config = dict(
    n_layer=15,
    d_model=512,
    n_head=4,
    n_kv_head=4,
    head_dim=128,
    d_mlp=1344,
    vocab_size=16384,
    activation='geglu',
    norm='layernorm',
    norm_place='pre',
    norm_eps=1e-05,
    positions='learned',
    qk_norm=True,
    attn_scale=0.0884,
    bias='all',
    tie_embeddings=True,
    parallel_block=False,
    init='orth',
    init_std_qkv=0.0232,
    init_std_o=0.0232,
    init_std_up=0.0232,
    init_std_down=0.0232,
    optimizer='muon_variant',
    lr=0.0132,
    lr_mult_down=1.5,
    beta1=0.95,
    lr_head=0.00717,
    grad_clip=1.0,
    warmup_steps=111,
    schedule='wsd',
    decay_fraction=0.674,
    decay_shape='sqrt',
    final_lr_fraction=0.0,
    batch_tokens=262144,
    seq_len=1024,
    doc_mask=True,
    z_loss=1e-05,
    train_tokens=1087000000,
    steps=4147,
    dataset='wikipedia_en',
)
MLP neurons of a small language model. Each row is named by its layer, matrix (down: output weights) and neuron, and shows model dimensions 64-191. Each number is 128 + 24 x the weight over its row's rms, rounded and kept within 0 to 255. Numbers have three digits each. A neuron's up and down rows have the sign that makes its largest values positive.
Before each neuron's rows, "fires before" lists the tokens most often just after its 100 highest values on Wikipedia text that the model never trained on.

fires before: "\n\n", " The", " He"
L5.down128:109144121095108108175163106162092143154122130133137133127139145133131116131134135105116165108133152133098091117141191075134111128141128106147141124109177148138163153161121127142142123111079129109114078108076073115121121173151129189147118105117175148175100136158146140120109133083143088126129154129140133156091107130132126111115129153088118122121104141106106125130088132139118123139103

fires before: "10", "12", "13", "9", "7", "8"
L11.down3:139139100118162112124159123119111132138107164142176124133140090133126148128117143175134135130139117094070149130118139127094159114115149119124105117111128139128102101097109152143153133113139112154119085095155105125107107187141127140111154067122122130196112115128099135114149111082123121067128097163130130112169147143146147162115123125098126104144132135125150117099153142132099135116134

fires before: "3", "4", "993", "994"
L11.down1339:168098118157145113185134162114124108115175118078141143143124083091164133140141161108134116111116145144130092133127098137111150153110155099118091111107119093107083145130118143136114154138092130133156116141139153163105149121144132116110122136098120154139117090157147167122114170123137153134096164133117172171204110123115118114094142129160167158113143118113130124119152138119101071116147

fires before: "2", "1", "\n"
L5.down490:166074095083115117106095148177129159142144144109124158161129145125149149168144105159151158160144115170164154164146135116095184128175133163148167125115131126115117125108160137115130142147093105131132143096126110111171122133113088098103129136106106111124135121125122123179103110145131183150119123118110121146162142152110098148107156133116109108142134184089130125129138105123159115064095

fires before: "\n", "\n\n"
L3.down1177:134128133177147128139157152165143083118090144144162134128138141106127128110125150137094151136156114144142152157153192138144116128141149170182122125124162114109122125117131120098109117108143132096140123166147115124105140115133114125124083148145102133135117106138126102152102105106128150152127139120135146132117116167104108148122132147132150169102105103156135160153120109108110093121096

fires before: ".", ",", " billion", " million"
L11.down789:123148110128086114103155076115096084138087112118143119136171140126121115130145164098110131146151104128125145112113141133176138107122125145122111125116112101115114131165129159147129145136129127134101166112126124122156122167087143118110086105138121124125129164143140141066143175122140152096142102113095095116135114131180135111108137081127097147157098177151128153136132118073170122175189

fires before: "',", "'", "', ", "' (pen."
L5.down836:171130117116108130135135131121103137111144125131145129137103123132165126142128097125124119132099132147143134141123150104159131131145150113105129144142116136122100089129089112092099136116143087094145120180095114115140140104107098123107131129136113170163136111136142148141168124134115107165123130130126110101126106165118118102166105115100117132147111108139137129108092126133157155109141

fires before: "3", "4", "7", "5", "2", "9"
L11.down1026:176137159112091094096146076144130136128086148132134141128168109102158164132103069116108109167126134112105147114101124122136138109103116097129142162126123157137101127089115134114111135181104166095108126145164165141110122123125090140166164085141152114184148116127085130100127142111106168127103090153132118135113135095127102125092144108103086136108116122151151115147122115141120134151154

fires before: "\n", "\n\n", "2", "1"
L9.down750:171147103126148148102110119121099143136163151171141109124122149110193173067141132143109121129157111107113119178128175116097128150154110184149135162134154115063141130102164156100087126097130113118143126122130107125097149109101109100147103121148121156144105127164094099113171159145136129131150141144119147121146131136167141143130143144119137129130139149102137125100101154126148148112076

fires before: " | ", "; ", ".", ","
L9.down559:048100140097139112108110116139106098138056119121174123159121132158160154132101148138167114107132163101105123159106156133112163080109099102115102104143146116143082149092150127097189127110131115123139119117135138144095109085146120123102136162149096112143104100129096146149127143163136109112165139117076117130206101138162130111120102114129141150139088153159098147119104124135141110157174

fires before: "2", "1", "\n", "- "
L5.down829:098139110117151128081118147123137124159096103119156080094101127146145144114105144129136138150168152129092120134109109160150152158159107115121121116156148186131120160139114132142124091129146163141106134111132126116163103169175145124136161136113151143176128101160179116176081129146157144121115136140132125151101143128123099142135122130146114141103117110153146154119151125125120117144130

fires before: "1", "5", "2", "3", "9", "8"
L3.down134:132123114099138136133129081129123113112110120142129124120151102106122130119133111133126122108124158064158137135172118108089096077103117136159147164184072157104132142124163112120113120117113111081152192130129114115100132128091153147121129112092108115112089108099143112162131130094134131145117129129109138142133124088119101123160122131115134097149171129114138138131123140146084155122140

fires before: " | ", "; —; —;", " —; —; —; —;", " |  | −", "; ", "0"
L11.down660:061168129143120114142131143137108137098124127128203121139116103130114136112128108139135100136115157104138112151121160155150071131127139089157113085100151175154117152162152125156137136121091132119119129151108136078103115133112125119133114108110120131150125142143124131146114133098144123104122088100096137139076108108149165118117076140135151096119158102097147112168136111126155127108149

fires before: "0", "1", "2", "3"
L5.down124:104144136127125093108172136154162129151135128128144161105127095155106173122166114168078128125131090079140121089081148114102122138154194106128080108159149103152134071082154146130135109099127125136162147115136143101133156135140129135126149112138116130118112119139110145102165112137123113140098106147128124129081131139149090144103116113162117090108132105119124117100104166133107198161161

fires before: "2", "1", " | "
L5.down249:131162191124141124137103129104121159112141140144141112126117118133113062140182156139102153145112127129082115159131116170131149141139146166114123179097124178139101089151117146124140094173083150116155121144117129143118081099115118159099148120096128133107140118126115121126137075156187130170131129117159132068154139113094147121143140133117120105127077122100126191090120123129102133139158

fires before: "1", "2", "3", "4", "6"
L6.down45:104115134097117100116103115144108142152154138166135118146109141143094167132117124119131097111118141121122110120121155123120146114122127129132127131101117142159117108140125161107115106130136126115180140095161136166135127144125126115102157097120135192109117108139117167163164108155117178171175164191140131155148181131122159111161132144116140067103141160131100158117124133123131147151152

fires before: "\n"
L11.down1014:091134110158174158129154126137087120126112136104152121102152117095136103126146121080214116096100125103115098140120116102102144147088147126138079123190110134142105130135143087161086125140089122100095109134134127091152136106184140088072141112131130157150130152132091094150146133100116135151119128139116154080108130178097110115130142091114118113141129129101148094099148153109095129092110

fires before: "\n", "\n\n"
L5.down915:095156146160125140131132112140117095126104138121149115118112120144137095156112133121165125126124159132151170089139114109091150114161137139129138174129104126108123109122126143146092160152131109138150140186105151116104127119142114160095138123117119111183104173161126154131109110155155135118119151097112140156092138139142109137125155140122080120062111135142136124138132112128131082102146

fires before: "4", "3", "6", "2", "5"
L11.down901:132135159099147142109149145118099115142182106110122129142130136125121179135118098158118121142150142101113167122107142099082151143094113106131149147151123122147088119097113118131139125143135119099090116168141142099071129161118117114091098080123168146100127115125118133128130138139176130127163104155122091099091128134146117179147151124127097114169140107134137109172137139135117090128169

fires before: "–", ".", "-"
L11.down976:009105124125129097130159119108095093126113131106114135113155105128171159132130135070163153098138117157127152112084152159152184124098136139093140122142151156107116138116151134140135116133097118144138111119164140117149173116130107123139117188130102147125162100155123202145141124153112149126167130133097104117130120097084141146149108129131144128137107148144132102150099153140116143111109

fires before: "\n", "\n\n"
L9.down1222:093125118152110145086114132138138132181123125174112124114166131098133100121108101114129167112134126104103127131136115104145154076123137092113125098085087190159134131110146128095126115126186128135109071121097122132123122109126124170108084148141138165171122145050134159144156154163107117123175099122138130120164112128101137144152117142092145123147144109128138116118132149097138116131147

fires before: "2", "1"
L6.down648:201134152106111121150173162120119150209141138099097140115097171147127098166093140136156108131116139125166070112169065130135106130111143108093152124158123127157115142106096098090117152117125131130157138136150114135173124122117160090138171136152085114142111128096126122130107143098124081129146115165185130094128151137113135104103119136113148105143099105118134149087129137136129107187145

fires before: " | ", "–", ")", "; ", ".", " / ("
L6.down944:223126128117142119095121185139157109122089136118119080158140140131140116138112070135195087109118085139135134106170143158152163097142106131120139116147124125173129092123115143171135114113099109141104133093148149102123129125106132157115125130103120133122120141128098128140151115119142111101124122144124093120128144128127063128162100101104117078133161099163136084147138104124124121122144

fires before: ".", "\n", " |", "% |"
L11.down221:066143140124125083093121108116141126147150143154116126144127079134176173154115102115135127130168129138137123114165204169101084142104084137124130140098109088132112144130116133132149116122129125129113105112112074102149121161162108120119134143133122163156133142105115159132155123078106116115141124148114140109145158122123152128097071100150134121162132087089103148088151135117137164091114

fires before: "1", "5", "2", "4", "0", "7"
L11.down186:179111156090124104138141084156116128108168113124123141127100132099141160103154130152096156108136118139104100174131067125098149138085116134123157123144096129148143094125127100097071163125092127108127163154135099126102134126124131138117104109049125162105134150155122153140150125150119124089125159143097132146161095151148144125128138107151135139095144120123154139125105159122084157110158

fires before: "2", "1", ".", ","
L6.down614:082144100174108142114134090132103147170109122157194127123106128131110131109116131159120172166131083119145139128118129093132143113099144151128139152121119097102170124085116113119165121151115134111103173161109086101150142117122124164121130105141116155124079179135134088127146060120074163105153073133095109171151109129098154112113197148114157133089119116146090119110127115146116130112117

fires before: "4", "1", "2", "8", "9", "6"
L9.down69:171109119113119176073134143139152128123125099159145139120124154165111136136141140121084143173138139141149126096105096097125107166141080165129093136180163145121121099137145145152125102131117131137131166105120135107117129149129126111106134078150134110144074105132118125125111154141147120107159109120111104118064065148075112117101160134136127060104135132165137149126137112114180107129127

fires before: "\n", "\n\n", "==="
L6.down957:172123165104114112104134108112103110142177119115095132092117132140145121117112085110084158102083170123103094098145095143086113152141130106193123124135114134103125114141083120161127142140140144159142104107108128112141112153135108124140107128153136130164128155150136152162152144075126115130098100144144104104118113158108120121113084163075103144098106099166142158152100131102149138182111

fires before: "\n\n", " He", " In ", " She"
L9.down419:039121137131137109180095063131142127118136145152133117146162128115108129127118099108143184124111110131129082141156166091139132124129127118114136137109138094153140096174146169110124099152155124140152133125122088131136091161095114120120143149146111152170105109153149145125098155147117077116164177126125130117150117125150152133110144128105120120128091120122116133120101131147115131140137

fires before: "1", "2"
L11.down730:095147138153150098125101130164130114156107141172077146188113176105142157122151158165169103119081116098109105141134119150118131150116145137134137106143121098112114088136107159101102121133124120121101144088122128148150116134103144118129171156135132114132113111130140128126184127112137138141130083120128125174138132116137147133124137148148111136133151095129131150092158144116116109133137

fires before: "2", "1", "0"
L3.down38:140092125152140134138120118115124132138128152103127128121126097126102130118142140116087120121118135141161101120183131078164082107154157130142119148120128136127132111118118129110120123113104115135167155137166126116135113156124144112164122131128092134140104139120131126142087122111144154150115139143152144116119092129144136140110096113130111118113115118135127142129108117143169109148138

fires before: "2", "1"
L11.down25:129135119136155103125129118121136101144120153128145123096089078096083196102130107088178133129107134156148115154156165119126149100124137120134128131079108146164137128115100134133136120146159137085131103081087140119112175124127154100137132144154124081097142140124079143082105126115092130137141116121120094079158117107116103144109160120109150136145155154115112124146137140105128140147142

fires before: " | ", "0", "1", "2", "3", "4"
L5.down1155:123135117181114165097137120171114121183149126142115158156146124121134167116144146104133118140136138112146130176121103135117148125100126085117144146129109109156146141174103082167160138112123126123131118136101123127131124164139126134113179117123144151160095158147102113134129152178132087144125145139129141160171097132141130142109096105094103072113117129163142162167118107124129188140133

fires before: "2", "3"
L9.down285:089151133082088133114073112118179100137138154131130121121126128100103113145146124135123108136165139113063129121083159148129103164123141161125144107095125151120149153149157159133157111147122167078175167080133115119124118097120114146088113157151116133131148130157131104132126159138121135146120121157129145112130137175125150116157136126133128149174137182138097124121120155110137082104120

fires before: "0", "1", "2", "6"
L6.down696:201098178127090140125103130092135139139116164126115135099154148145145123165159126122134114117110135094116105082137127112130163145144134145111162134090152104142096123146110117104115109132111135170098118121138141087153162061175162142116134103135150104133121116150070135118160129105075129068114176161149180123118129074156112119162124161135126124074104130116088155139113079113164157128145

fires before: "\n", "2"
L5.down466:102102150150127128097127144134111146129130138160159151168167145146119141141136148105167120150098106107090119109107127123124127134106165091148146166133145115117115122172124137110076106144149109122088154133116133121136111118116149127150083197145179090130113086136113103121139100110113124124150137125131154163129133120114132159091102137131068122096123161111115111072146136133086112117135

fires before: " | "
L11.down1050:076116172079156121082119111131092078143125115125123154100128113126115066117118142166107142152128130121127124131164180140172131118123090188177162143110181163111100091119126115134136123111121176106100142114139118140145143119111141145113134123127118130164114149109138093153110126137131087165134124086131129115128125103117163127093148144166143101113156140141126122136100154158113136154133

fires before: "\n", "\n\n"
L3.down1329:132149130179142088159117154074116157108104108143145141131118136125098110148168164101094144093144094137117159151141141150148126159081165118150111156086113124117118100187115129145114131159138160116127159143145137076110111103134138126127114085137132140136127131121092113143104145134140144110166155155146137119102122118122114148080128112141139155061149124123107140124154114087098142111126

fires before: "1", "6", "0", "2", "5", "7"
L3.down147:139109096137138161135131170140118121087149102178120130079137125154149139137133133116118107131142096166124115129116120155152127131120136087121144150118127139125087093130129140154120101171148135133089148138146123186121187127056191138140072140120120097102147146165126111092093154081114139126117134104129118143061105147108189098109142156142123113135109101134139097135105145100115121136150

fires before: "–", "2", ": →", ":", ": C"
L11.down335:040125106148082092140124128140123179151150115118148104139160113134134138103078124114108139107137126120106185131154149139138118110087133157122088121109080195158204171161123155142155153114078129155160101158145141139150107139109126140143159148118108116135150145130136158144130104109150103119134059143078103131138178101150133114173140067135126135143122143122132109122121139158123080119144

fires before: "\n", "\n\n"
L5.down337:146125112081154165121149123113134080130091093175126117117138180129117090128079093128125142104111119120125094083111146083100132110121136175123127135134109148117099139134135138116136143164169102154134107153151100142104153124106112146106144136084162168126129082128129127128116122122105145120147096177125132117137115170144126131149116134115129135087113105116120129144145119117116097120109

fires before: "===", " ===", "==", " ==", "/"
L9.down551:126161137097120115150073168097134135131145142089124167133120144142163097128107130125115144133072127150124104141133135126127164145124137117142163146097146203134069100097143113127107129127118136094112152074149133138129162115144107157136135108081126116114148145093154122151125117080110086138063118119161117092149130140142142111166117109149150141100105116117155100093151124137097110147109

fires before: "\n", "\n\n"
L11.down1020:112188107098133177152155121127112130151162164142158097138101122162107086115111103147159117106149134110115130164150097119114146123114188115157118133143149141117113139091131086135147106123140157105139087132124151086109125137111101125099145143164142126124136121127180076101179143103149105080107149121119141140123088151128128150089127142072121157128080114123142099105149131148151146119118

fires before: "2", "1", "\n"
L5.down382:113130132113095137120188140151149137115078077136087160124134099160112115139090172135166139118087118067162130129120154168127128133127132128196156124132116170130114135125126142130170141132147132111153149131129088129121103149132163119090200117105105155137115140110126104117137124177142154143093136123148091125124116154153090140171121159114140131107140111151119122115074100121118118126120

fires before: "\n", "\n\n"
L5.down938:181165139146108105166144140142142125103150069143118129122144138108111112102105123170133089157121111147148136129114124102114111160095125133192134159116119127125099188100128128144153160117139166147125101127126128109087114109173125125105140094097115127166084104103119142108131143107148167113115140109094156143095098081157125114089141165105146127163111110123155082134110120137115143114117

fires before: "1", "2", "  ", "- • Density: ", "Al", " "
L5.down34:132136124168139107115086112117156114159098146113134120070105165150131119100111149070112112117105107148102111189106129142119088075157144104117118087104117110114122145193142149118142105088115113116141133093141159137107140144089163110128123151126089105098166100089119120142105170136165158108154144095154110119144143097139136163152086109151123125127154112138112144102152154158086117090127

fires before: " | ", ") | ", "; ", " | DF", " | FW"
L11.down192:105168118112118094146132162123136108152127138139145131133134104134161102134137126109144134153107150101077112135152144129153150154146186129121129097109114114093090126179169123158141141136148170091134149131087130170097129084157109167141118134190133155147199146106128118125126157107148110151148148140153142150122144082152134108129143120149169144133155111048120138154118102134105133140123

fires before: " The", "\n\n", " In", " It"
L11.down1221:126150151100157105143122119099171071071115141095094071105122116144124092133131157094117134145102127150113061145122145063135123136117167122131140108132114117146121143157150124139149112109168129158130133120130112145143156144130126112186146109097136147147121118143124159141151147116096140095152120086098138135102139107137142166129110106146103101123092131128107169152128130136131103130064

fires before: " | ", "0", "1", "; ", " |", " | −"
L3.down817:144184121138113153118102116121175133153127179110106142102126188136132154144113164133137148108113139116140151116120133161153110166119112149132152115115124140138130092128142139177159086117171090081138121111097147132100139163132118116143118068132160151120149120113146123140131099180145128136128152168168144141116169113112107135149123147121105153134126104134112143137137160120123122120108

fires before: "2", "1"
L5.down897:102088125105160159150116108107164109124128124162132123149171118127156143111144154134085118177099142105143179125111169120149109096142149115121143150123139128125145119136133149090117077146140101166184089114124137121140135113101117151099093122165080126081107133132110126126135187080162115090128129131066106116134104108151132146125130097139141111170134156178103130068115138103092128162127

fires before: "–", "6", "',", "'"
L9.down31:125159137093115122130114149134065087170137126091131153130117120099152134141154137119163142170113083125121154128145127127129102141158119100151125130108105101147112096143115137167116141112148133131122104152134106103131123150107113107144102113126137163161125135090117133103137152145139121141158138159112132124107119082110133149123129149120133110190101099158173118121132081121119121123132

fires before: ",", ":", ".", "000", " to "
L11.down506:114139144146109141100158107130099096139114075143165160158131126099129161127155107092138111181110115157141157140129176146093106177182119142116095175122112101118131147157120158137131136138123126140116150085090146144153144100108150145150096119130144193164143121102104113143142129132111148150121130122130173154117124129159112108115132102136134136160116135177143143106125149139146137131165

fires before: "\n", "\n\n"
L5.down632:117100144173148120086137119147108098122103150104165142146146155119169132118140128156145112124120111091151128124142195114095154139101154133138097130124112119120116201119124145138131120129142111178102110154132107126126109120173168136133098120133125124145137056139098145128142110133110173133120112119110158158142130142123136121147127161120157133108127092150060153160103149160148098191134

fires before: "2", ")", " / (", "\n", "1"
L3.down866:141103101162101133154133128117099108105103156148180138108149135178116124146072166124106172124083105145149137116152119130100109180104103141131121129120121149183140151086107124154113073142175105148167126136142141104135154115083138196092095120116086124086076147160141108143135136128148091151122142100111159147168115178137094154154113122109120159131131115141115094082097129127174123094133

fires before: "| "
L9.down479:061141083128103141106176100149113139121159152131144118143125097148110143134219133123111117092122122130138096145121126144155086156128106144120163097138170126104172117143150126104128104123140121070106145132110132142071161134094120106156145148134176132164128139115111136120114128155122162141153141106109135109155111134133121075145152110134114110161091118156133135122139141121127134141122

fires before: "2", "1", "4", "21", "18"
L3.down1262:120166086143140145135127158128142151120102137130157117106138093139136113110091137090126102140082140145134096166107116123155077127122117130131157164060147146144125137157116113096095084141125137103134119127150112125144070137167149156124138135112125134159164122104151131107081132137158154135113134124146095135135143150137120118096125120180184163153148099127084180126119131138147135150138

fires before: " | ", ",", " |  |", "."
L9.down462:047126110180115127118109138152134083141096175106178143090115139116134128132147135116140109129134144158133164143102121171159105116088173155155128112138153171096136149157126125130141130094150171124143162111107127126140139129107097121111095115144124087168147122112151064097123115127107097072161156145101144141131133113162104108108081095087139119162163155171117152144109136153139111112146

fires before: " ", "0", "′", "1", "00"
L11.down1197:104162158109132138133115150101163136131115121113170105123096141105148095145143123137129086140149134119136136119102153137120163160090146117190131124134107132144123135132151180123152135108104045091152094124115104170129156105108128127084135136171132077115105160161121082122134091114121171076119155123091098116111136141126106122132109129121123117100092138116085136140146134079143097150144

fires before: "1", "2", "0"
L5.down746:105068110109134172125136091144136121172120129135094176124154158131114164167112137158157146146091100103108138116135122134119132140146127137071138130151100133182141155125139102133145132099190139164120168117159080139110150130084150133139084105126132069084139154109168126130157129068107137151103140108101081142117104132137153112124115137104144107164143099096142091130186109112120141140122

fires before: "4", "1", "3", "9", "6", "7"
L9.down35:145118141182181134115156127145118131120157147135114110118181134103143128125103133087142123121130139151165132139089162144096098155125118109097128111138119135137132114107104112107131119162104105099174105095137137132126140091086072143130150157130105145164102153133120127136137115140161087107155149113101153099167109094122136115131144128112088108104094158140100142074153136099141138111123

fires before: "\n", "\n\n"
L5.down526:110066144154142160136093114110147156146105103094146102119111085164139128119148115140109112101125126149141177093123143156180159094105126109150102113112110116143107155106124098151145110100131118120149134129136096146151174161149110125088067102117129079176120136132068156171117105085118168150149148109145107144106141145147120129136119129125119140096098158135124132164126140115159137076092

fires before: " | ", ".", "; ", "',"
L5.down166:101130157157132190144097135082085133173133130125108154168124145122167136152111144099113122155070131133093102134094148117067132076114134115129156073108115155163173127109149152139109133138185146115131156108105160145169146097137109152107156143148143115125107109126114146133144120150087183141105118130143113157143170114130103137149129141102120152153123136126115149103102104152140089098148

fires before: "\n", "1", "2", ";", " |", " "
L9.down25:104167080127118128144143138128138119126105138081067108140135140098117190130116106147134157115120162136147131094159134127165152108167093093122128140139106156206156154120133130090139110105146132151112096136122127101126162120114139118128107122147114137161118111158135107076133091120141133120142134129140192138156144149165063165100076132114169140136143116136088135158084125127126122111103

fires before: "\n\n", "\n", "19"
L5.down1229:135114101112175144124128118151120164131138126113139146123102143138139079121142140162094126142102144115144137136133088140142113138140123131159106097181106047129104089149127128117102161166130115175121108166128191131124185113123106113115118139111072156164123142074172177131118151138112147159119137125135117174100141135099113101145119144151119125114141128109189175166146111126120102154131

fires before: " | ", ",", ".", " million", " billion"
L9.down1057:106128082168138112141111090161115136152092130124108082163109181133127115138155110156137159137094151162101149113162125150115141073147099143136120135118092145126120161138137158125102126115111174138102143132113153102104102145110121140094118107107100132136103137137121100182134089100122087106149139071104147100161170159097117103100101092129167133167100159140096107111100122133119101089131

fires before: "- ", "- Years: Team /"
L11.down516:105157130106122166131116118109173140092117113114121118117160117120116154162127139162086142149102153130128141146122151112093136136107155089167072101141136150150155097116181158079121131201172152122115124122137128118131085147161130167115096155143106098183161105100104104145126160109130173145161121163103140137132085105135122156183100139168141112131109139145122141083131164142118134133100

fires before: "1", "2", "3", "6", "0", "4"
L6.down316:076144075168133122138116148161131129098163129096110171100207128112133149103127143146139117123129123096105167132162165173126122133130131131100095111201112083111100121134113095123132133158127130140090082096118138108089137119095105156116119131144087138114114097121086131155129154131096095126138148126127124100122135155131111115055178102117173165148113128135077131132125122059153105123103

fires before: ".", " | ", "″N "
L9.down864:143141114188090127138103107135115072090135102136075116148161138107102132149158132099119134134147144124181158174146142107152154156143166124130130101170124129119155156134161126161135117127096137151083127147129164137130192133089106153135106151168131122135145122079099108128140119176165145139134100123155126149074113133109206147125118153111159091126075107128122124109110143117123134121166

fires before: "\n", " |", "\n\n"
L11.down844:087149141117142108130108112124118157086144134128114125068112140139147110098172129134094153154111098139105146134122115078083114121142166100083103139132138098133118078126111185153141117137096145141096150176138125079099074137116126175156134076100118112137090108107168096174078116112111123114131115100128173107138091122082119138130113156106151136112154116159111136096051143118088109099117

fires before: "0", "1", "2", " | ", "6", "3"
L9.down128:150113139098105151061096099115129080137133126118122120102098141124176125152106160138100124166101137103134084102151087144102123149132101161125132129131133133116161152118134136112118179136132085115128093166153134137137107122083110174095139095138099152126142156126119150127185117154129121155135150087117103134104138119142142100132114168078140109135122113183150134146122112109118110110095

fires before: " | ", " |", ","
L9.down905:087161131083114133144102114124100120132122073125107140154159124126147117185155126133171139140138120159156154103142145131116134110147096128114109165113180119104133120141159133145117147114123075094117089123169158140118139108176124120105110169107114079126120168154133102167158112107133130092087172117130127099080110114119144112087142158125120151090130076143147117092124134128142166145132

fires before: "6", "5", "10", "4", "11"
L11.down804:211146132133108132149153107124143139150153171163091117111112081111119136119137128113134144108134119092128119127135134151148105100148127119192114114140177158149109101150170142104134126183102104105163132130155156133114133137175122128118123103128185163128124108139170124160154103148166131177150119138118081100163146144157113177123133122122141105106109124137118060142105138154156123130141

fires before: "|---|---|---|---|", "\n", "| ", "|", " medalist(s"
L5.down485:117149115118157085139117188159119081136127124154091177139156114115094125186126097110165123117162132167122115181124174105116093078141152124120178145132114147098114155079152130131173108145107072116131101142131129146130110133107142151122140102136164160113133136159090122179153132119084121108140119127135143154137076102095139125162120119131125132146107150114185186092134120104166108175154

fires before: "0", "2", "1", "6", "13", "3"
L5.down1225:157131136083106156101138169093147111132128112118109118131124150145117121098146104157091147108128124133109116100119118138126069101129129155100132177109117160139123136093154104147167069140161105137133139160119108115133129159144124128142114112115139155140169131096133102123151134118122164174118163135120122123114168132131140056104075133121110122144112131126143133138128117125116098140171

fires before: "\n\n", "2", " (born ", ":"
L5.down979:173132151109114132123121083143161118147108138106125154121144114148118141099084152105132138135123107104113129154104138136097122146122135129123123093129132156137142098146124128178071134122136186159130123150111125149106146109079101122126127099120113101135170103097137164142140132163094140120147072119105089098112085101145132098125151104105182168086126114127143102130160132141083097150185

fires before: "1", "2"
L5.down605:135105127114154140106087081096139134163148096125114139162126143164158130106128119154152151106137123128150099110128080106136131121113133120152123136111162136114128124153126119144119112123126085160134128105108112154113133126154113121153104132099129121170157118124116109139117154101144137121072124145084115103128131128157164197140144153144126142117088092137104138131130144112170126143117

fires before: "4", "5", "3", "7", "1", "6"
L11.down749:185131159137110113112124159148123123094146145116153132143121120094170139150151100183128171103137111082126140149082129120096130137165087170154169107107168117105069118151156129140122129115095118096132128139122128157127126133153117112087099102145090133140074117134110132111131099128151104135130178110149149167144126112129132144123166135155139095156123124146146098102112149154127145116156

fires before: "',", "'", " | ", ".", "–", " |"
L3.down666:106120133112125122124151146119098079137136159120139133165136111135140098141083101113127111157118127137138156143153200107136127186128068140123172142156130156081120107119149143147097151120166129101114108110073149129124116090184132152135092086109096126102140156137114059151124150171117118130146145105132120135080138142124136134145102082102101136107153122173131134160089105157123129159106

fires before: "4", "1", "2", "3", "9", "7"
L11.down1304:102113155075134142137145159113135095171145138176122135134100124146107142102097093153080115167128107194133152143160095150151124110163119094113109138124121137152162120154136108128154132150108085108183134121141159124170134106131152129133106133085124119147097127101116126162122120106142155088126174110136132098119101100125140137140136144096139123135151151153122126155119150124153140147141

fires before: "\n", "\n\n"
L11.down385:133155116136143137137122148155159126166136110133166163162142117139161144091145158148104138139111123093121130182152110179127068163107100142090152119133158147123102176127103137116149134113123133138154127117107112128128159098128159131118096103121143140142197149099081141129131128086111185145150158113130113118159139131114141146090104145065096132147156141135124105123097135153102134126110